From a checkpoint of a small transformer trained on Wikipedia: a variant of Adam for these matrices, 4444 steps.
MLP neurons of a small language model. Each row is named by its layer, matrix (up: input weights; down: output weights) and neuron, and shows model dimensions 0-159. Each number is 500 + 40 x the weight over its row's rms, rounded and kept within 0 to 999. Numbers have three digits each.
After each neuron's rows is what it responds to, as a language model described it from the Wikipedia text at the highest values.

L7.up466:460565542500525495464483564516435423468508499486474495480561537483502460511448516509509483547405542496539487507533418461508478493534446531524459550471472493454493467454521504480513497544529426511520454545522484546534504520481481569420562485508520551505586532484440547519516425451517458562573527540506460480496495496520468449497515453525534478525492489398543501507466416464497489506487482464500416398517576520615540472482490560532501519529434489451543494518576483525486549491531548
L7.down466:514476480485487509543513506540515510474430420539506478454500492506487501535530459478432522448508497453492530514387559518493541582437512493490528495585459536477552544484484504513448474468472505547478525494492496494468620438494513435535468533553478562482416516506531492592555547472533499517511519506483523566431466523491547563483473473559552447507518474566526500492472519537473558421490518519505490509494556494409604522468545496495529470424552540497444512542487488415505434485511473
Temporal sequence connectives. Words opening a time or sequence clause in narrative or history text, mostly after, before, until, since, when, and also years in table rows.

L2.up2:478553598517507502493499482478527518462515585447439456494549567465518487532532604527520420505471539508555556543503500515499553512585464427490461537449517489452474534445433515482544482499480528486510527520455559441454448457454504491544541503464503524545545488487492545521488528468558534496451487532438492469501577365464498468490468492528566506504579558480495483493493441494498535567547438473444452455501520515564480505548523509537564505484511549438533494486509484461487552554505548
L2.down2:533458439507569503473460471475428440535475426408510482547545457530479569545507504466544588485565453444550543527533554475457515504558453560470501458507595444480499554507510458485543524550532544476561511492502466478542535511500474464523478573405437484570565532450502431469502456461497546505470454484465457511449545528445454547552412469493575496462521480481499514518527541482492545491564483525492562462479462467449449483466528502525519493527474480523529474522526445475513509520514542
Wiki table header pipes. Pipe characters opening or inside a table's first header row, especially election boxes (| Party | Candidate | Votes); weaker on scattered prose words like under and at.

L7.up30:447515523524499507549499511528469539439415512568480461490529587481474515476498458558462533443504515488526493542446498475440531520516492491477448539461498388520484489475534572576505530518567554475538548555501578515500510445508507450439518506505521502484494452498522494510519450406478483523501535531471543526437473435390489479474563456521519466531515513539466523531432432459520571534496529527497512487539573557593498428482475548509539451498508511495563451476544476458481422536555512
L7.down30:460518508466545503439442550498477503454484484549504426496552604558478524475471508528508521506525453603557440542463534492520495466434511479456533413480496519491498513503572494576448511472521475460557488516477491618447496474531527449567481407586544515486397480502507548587521540488528509514521477528541502491510475469502486549422535477559561495438519527512503550509503431453464471460483464591535477480494549521529478496508526487512486506484523506463557566443479506465465502499470518
Sentence-final periods. Full stops ending declarative sentences in encyclopedic prose, usually after a proper noun or noun phrase, e.g. "United States." or "Scouts BSA."

L5.up436:498455555501515482474535463512490442484450515508429453534529580584516543537461516536555444467447533472473510565497512467486482589460476472461452501500461460461508469463541480448512517491506489473520480531511470477561520499581433506438550545508494543445576467460458584537509576440453536634468494542445481547507541464467471485551478547572493450524471513532498435516453518524543489522457514498566464449488494572523554445478555531529518524527478481497486476499496461425511494484574508
L5.down436:550440492461490509575475481485515460486445409535455539495545498546543493554450507491486479479495415523493539495491521512496441436480483535505514534555510482525515479473481417430556516529513505446563504454511519486531505491535450505517513501510475529533576517541501548475432507534512564505546470495567527558391536449466495565603435507432572498501532541472577476472496537434470484497454565396498596514470475505554465476484549496472526476549505572490458494469523534486468470529467478
Sequence-linking prepositions. Words that link one event to the next in biographical or historical narrative: infinitive or directional to, sentence-opening After/Following, by, before.

L2.up9:490586475517486538553404521508571533515460497472497496513429520455490533477517565467507474531449508527491551500480501529438545475482461499534419467472536454485526437485510421550538512531523520503541476455515500513598479529518521487480477493512535518561496451507540465458473532508565438559523562451509535562510479524528477551495536474501483464566481554432442561424430472476493529457492511440495454588493473523504521634482538570513517492507523552489477464409505472468537471535449544
L2.down9:466441435531500487483554475536514556523500465429456519561564519560560481505505488493507451549522496509434488502509426598535446529552507508478483507498553510438484585524473438520451628504535508516530476478544550514507490465504544502494489436517475510555467538548526550439474570504507566482525467501437448514443539514494500507480550535444552538468453467470507488529545464449467474578562449539511518443560499416505538512527517501587480538434539542511474437506506470516504503537436505
Mid-word continuation fragments. Short word-piece fragments in the middle of a word split into several tokens, following an opening fragment, such as n-ut-rition, cl-ust-er, En-vi-ronment.

L5.up174:494486462578518453529533504544437539458432526482563506547468551497563413536435496561511546487480470472500505496554520470482452432443465470495501498470514528398434452461528505506509487476544528504471509567476586524493483495521455516407539539451460451492518553460543512488484510510493556502572503570462531566488497511441494474505484430497525429498481422584451494523482508523463475517474532463467534468533521570487510425462512514570466502479548473596531440485531486438496431503501473
L5.down174:536537442473571575474448602590500490508522522567502537509522552456504505446531441527456556525526494552523529478531511474539505448466486460504500473548494467488490533457575512466465567506417532490454476539446511475577383411525531483515472512500530500469424493494530482535491465504520531566496448495520467480509502533603544545491541437499589456474558493515418480479473530552463490520464493463512465472480491468512458487480512499540475562459456444453516529547461555472478486572489502
Capitalized word-initial fragments. Short first pieces, often one capital letter like C or R, that begin a proper name split into pieces, typically after punctuation, table bars or "of" (R|inne, C|órdoba, C|ircassia).

L2.up417:470521508539533462525514605464485444439511533495474536586509519458511487490515567488501508469511518473438546549572549512462456487471506459435520570436520490459476510508474516470498499401514588494549495501559482488515461419467539506471514498496547466536561497459548555476475576495463496483529544512495449534517511454540459440438542464448468517432457524439531527428469499467531481562550452529477433527517577525520556530519577575556458481489438461529519461506490479490505464516546570
L2.down417:458563570510419488453460451544459495509488540521507516489494493532435498490513566473466471490582534530515473500524481522558505572500533467493521532427423467526489474516517522535461530556481558590472498460454477600526482458482500487508527466492484487440494508440518493500432537504501423469467479461529497525573498415517501561483436443506519481448514486527495573508471585536470587545541448547431485483493551475530549495505532468547562490480472536507445497443455392567478470488481531
Word-initial fragment pieces. Opening or middle subword pieces of words split into several tokens, such as har(rowing), Lim(itations), sur(rendered), emb(race).

L7.up51:491474500507457537513497476575530532448520502493434530499484509427497479406524598485519477567495530587472493606493597477466501516423492403483483517508567445530439468503500505518533479523513461491494487484434477465498451500569585496516478503538521479509540484503520541469525470525523460547546492504456521447480531442525448489551464488502417509564478505484507476433440461486445513492482435458406440551522577538527515509488500448520519491502492531466521463458524577544447518572486539
L7.down51:529549517523456532483525480553471494433554530423462412472457484553521493470479421496485560503548510457540447495448491546476463491538493471540494516547506502464515470506485493535473537481436574481472536473498562562449496428403531534443472493529575596479464456545518508440505505482445515472489494496569500518525453486464546515442504461552525483408495482485541517563555513573555526488539495521485469463521500528510548491441564522471556487448554527492499465516444538559393548490557498
Mid-word fragments, table cells. Middle word-piece fragments right after a prefix, as in rec-ur-ring, cons-ci-ence, cons-pec-ific, and pipes or numbers in Wikipedia table rows.

L7.up19:467584494512445498475523468540471516477436511591462581581482519525528441453449478568490506480461537554490500539529460533469545553478539538535483483454468531483450483425523552470461518519554509397494447507413508462549408480521514495496576497493527513481547536433495491460508507452485514523511588550495497507522501494421514429514463521523461477518468418478499437472490532479445511494525473511522486553477554521574488523437526507555486494553582450567590479473454528504502494517489480
L7.down19:457466487425493539511458477473480501469553536443563439524526514548490506574470501485582512541449506552486511519499453515476438454509432471493532509508534487445471471503491465484450533506543513521523506464537482520585524560526529520499450492506569528461501525440514618499466608523534505498555518491478445393545582463504548449488444548497512497430509512488510501440510439518558473488505499422549535447527588502409510499541518480473490528494479498534468486396474493553459471488544497
Inside uppercase abbreviations. Second or later letter pieces of all-caps codes, mostly country codes in sports result tables, e.g. (CHN), TUR, (DEN), also acronyms like ATC, TD.

L5.up434:499531561546501540496511527501499492528520537521544450525519535503535383441482555481510498511475511511415538504524489560473532537483567475523517517579531393526446512490592437589479503528521523550441497478533506497488543526539494491417465457484480459538504429484490514526434471470521435511528516502536441500419548452523417444472569515521514447492511452470536485519478437490493569484490524519552529572478516481523551515531561508493458464497502413486508463493439437533438512545535562
L5.down434:448491481486538437469515440529392439452482484575484532498499537502493491538524566492535528508468513524501538508520497517509516498518426483497503512512463541458520541464419472530542482489474504499504607490498516561481456513426459528520503618501504488504495478490474552579494579531503488484510477467405523566539576533442490495468451537489535500546502515555456502479514462534506496464473413549525454430589447528474439597496428458424521582478480493501484485468504500515522500529552546
Inside foreign names. Word-internal pieces and hyphens or parentheses inside or right after names, mostly French and other non-English, e.g. Jean-Claude, Benoît, Henri-IV, "Wodié (".

L5.up462:473522464479435513510462446486525463484514470559447500452495514435537460492466579499449473515471502574559574421553510498410571475520498558539471535503453529491505516492487508580552450559491527495510530566546575529589426471509489536472529494498492525526539513422466486439387430483388457499548580527504496514474526466469527517514552509527496503488478531439471524525463468518482472456454530497496502495530559489533444541518448493512477495508542531481514469459499520493555567566564508
L5.down462:461510502448498521545433461535472579541511471579506469537449511485557500557445525430541453559520441541459543449474484468579509448519495504532452523480489446518538506504522502493449525508491518494500436480546512524509530508571454497491516512531514473480519473475481500487526469553537545473509507455463445527431508521423430475459581571500523536458536505573553498610465502545497446557536439494471448467488543488471501464471420440432520517448470440516492579593500470468487532556500455
Mid-word Latinate syllables. Short mid-word pieces like na, ta, da, ea, ae inside Latin taxonomic or foreign words (Solanaceae, Arctiinae, orphanage), plus table pipes after Swing in election results.

L7.up471:444437528503487517486491519477464595488560518488501450526582521488522478507516495507525493536489441529522476448487571507441439466482550428588470528565508542490440447475514441583499514543455498508576405496548488517498482525487547507468520520476511541512518471424479469455475531441470451467549507477468482463454549509455452458540501421497482515526549449448536534570525487479513484506429499499481488512483609568587473531446553524479485518580529558533446462520506458526459512503481556
L7.down471:516465461474471537540561507563439492433541467579467525465495564391452566507499515480511501508535508481548523435430524543525551477482497531491419465494540466548562579518487549460567530500528519449449468487466501455476520422515473536472500490551480476494536482500542513523462527505480527483528485513455513534497455563541517441504560462453521523517497400460505507540427550457436531540500455509487429479521447579494446506488538535540470442450523473457570492547532536491507503582558447
Quote and paren openers, word fragments. Fires on the first token after an opening quote or parenthesis ("the, (that), the dots of an ellipsis in quotations, and word-start fragments like un|if|orm, est|rogen.

L5.up255:464441545479518535575484503513433537460426538593477468495586522491504505538459423510437548487518500526545531487435471478442541484549549566468441536468445407500515478437559545506556488554537528452533558571483566550454522492497529471422539512497432540491503453453525463505509518462513479468524560514422567503452505490502480469457497529526557502512540526478513527562448479473534544533504484534497493469545573554577542478473476529504524505430488487504522452507553462459500460504519560
L5.down255:450549550484540479465430585492542552436504431539557440501546550546481583480520505517479557474549473550592435503493541483532505473514490469513495364497445561489540480520528448550538552437513518454540459506470492550444435501564456495514501420549506475485392453504479510558526510510495552513520449449539508487546471466512504553518533427500559465489552568520499504504478453520517479460468484556465479437449515510537474438497537522528480484513519534466482480456495541499476468505499465
Sentence-final periods. Full stops ending declarative sentences in Wikipedia prose, often the last sentence of a paragraph, e.g. "in 1860." or "...and Eureka Seven.", plus closing quotes ending quotations.

L2.up64:563493481530544513506587479518570519505451528557471473564490499518520495572457532524503498470473532510451510507460449497467580511527494442391537500531512463474507429454514535510521548489485526489440539444438538505507476547526489494516532534548530450478529430456480543516557546461474444534555434533543578464515496394487489425516473557477477457529543526515483446472419491517481557486567539457486450450495557567529481515557507538512469516550462474472600486517518499463482463501506586
L2.down64:446479561522544512470540455469443452468554476456528557471427524559515507457498511539508510508519445439484468472511579561439546490501480441518520489504482514602506510498451473449542463602444507504579500552517459556519520497451499498481518560504526515488521461527498413565504529515496512481415557478549433557561457474469553502487504491441543459572552544539551486500499557546504507577487508457522522482434552492513493474456522435505525521472560508494509451472439584486466449529460484
Temporal clause prepositions. Prepositions like after, during, for, with, before opening a time or circumstance phrase after a completed event clause, e.g. retired … after, displaced … during; weaker on mid-word fragments and table pipes.

L7.up114:553561491478445616459547421490477550485373489456506520490532548493518428427475476451437432441455546462506538509495488478437505515539501506510518515551498536492432480496506474561487467457476486424508482470533549459559494545487520542523545467515454491536528547480500470476447511600484480493519478521441547456525598494467517481564571526567494457499509487438494498472519439544516550499484563474504490484469558563489524486495586496540541504530503498517550444500503518532496573478550478
L7.down114:556515549515519464463486530522469554472463436454520511543445484564534404482449484466514438484508536453490579532511539507500536515511472503510547539496485552525452574582405464464517496508467439468546421518485468483594427466477461433538471527452520538509543509472481489499516605493460520507507483490515455474579458520463476539534443518565448517493486544468522404489505524504501530502509488507467432501462496538473502497474517548429516526532418560485494474587493576456541470508487554
Separators before numeric values. Table cell pipes just before a number, e.g. after blank cells in election "Total votes"/"Majority" rows; also track-time colons (3:19), coordinate primes, and predicate words after was/be (unsuccessful, found).

L5.up562:512530489565493514538484458502552481462519530446468493504513494496541543511469601477519403431506520571537581525434471526455498520499505471423463500516491535476512436480512580504533468529486596429512539514413508512536460525582485540513470491457446538503513561420485490461489523461461541474475498483462534494505491479443542469512451506517466524597503519479464502449513513512463526566476513495487472473584476527652529489532502489445483521512506539515549473405490536517537557518545503
L5.down562:435451556551491510461516584539519450551460510484607507550510553467508511441548489459500530495507482533474483532511412461471495546485526488468487501509533490537472474538455465515457490523488448509466493425521480443470557533501483523551528537512487524448490507599529477547558401503443500503474524518403471522454489547504456495512522482540506429479514532524515444456536437477547512496534514513504579487524482523503524533475525502570495488531492421521478452523514471493425483393435633
Empty table cells. Blank cells between pipes in Wikipedia markdown tables, often near row ends in election results, sports statistics and discographies (e.g. "| Swing |  |  |").

L2.up298:500536513535489504511575494487516477466445514571452530585400502481502487467521484578512484497420481537485496493514538461508463485452474522476494557454513541542401485464476511487548563563542488417501503564434524455472476554503462531476513554482464413506517521415501457474470515402544497552503525489549577533598487479443454493516460493464452467534557482511483483513510532491493482525493550476529527502380537530551464517471551528532515542545566520543529487507493487430566501521495470
L2.down298:507478547467480448518485571502523464516434493465526451492500565496476468450552497496489553468475533494488467514520407526512456517472535540456539483536512515511546488529490587491445536519475552474451502427527521431441543387497489495454469427594522517523486526514431546596533424508554475500515484528528527490467507522612533515469525467524582474476498487490473556511503417525522528558482450536512494478487524479503450475466494602521441557439501567501539494546507421457484486522525504
Table cell initial letters. First word-piece of a new table cell or list entry, right after a pipe or semicolon, usually a capital letter or %, as in P'O, SE'N, O''Hanlon, G'B.

L2.up615:472523546453478483472478574470511507450507575579492452489477539493488515536500516502458509479462453547501507546485494397475486488532479528423464481481500513488567515471489482464557469519589495489592555492503455458538501464512499547562514527510442473510591448483480554518548545499511565527512532466493522552513511453481473404557462412498521532445428531487548523532531477533478557438508507535474479490539567512542534483501458540493495496515469536395526497458525463386502431584501520
L2.down615:561553524499516524456516474496602588494498436526499539400524535460458520428495471518504491563488491581475506478480466543507497450413512497505557546506447531441541441519497484480422494383450499505480494537456462531475422520499531472443466514512477520458456560466507526518470539465451463490454476479536529472452479544490523469466587539531551511538579468535516488484487589494537472494494504529537503500416414504490411498464537469534518514496513492505468520583530541564498471523481491
Sentence ends; achievement verbs. Sentence-final periods and closing quotes in biographical or factual text, plus achievement verbs/nouns like scored, composed, performances, matches, games.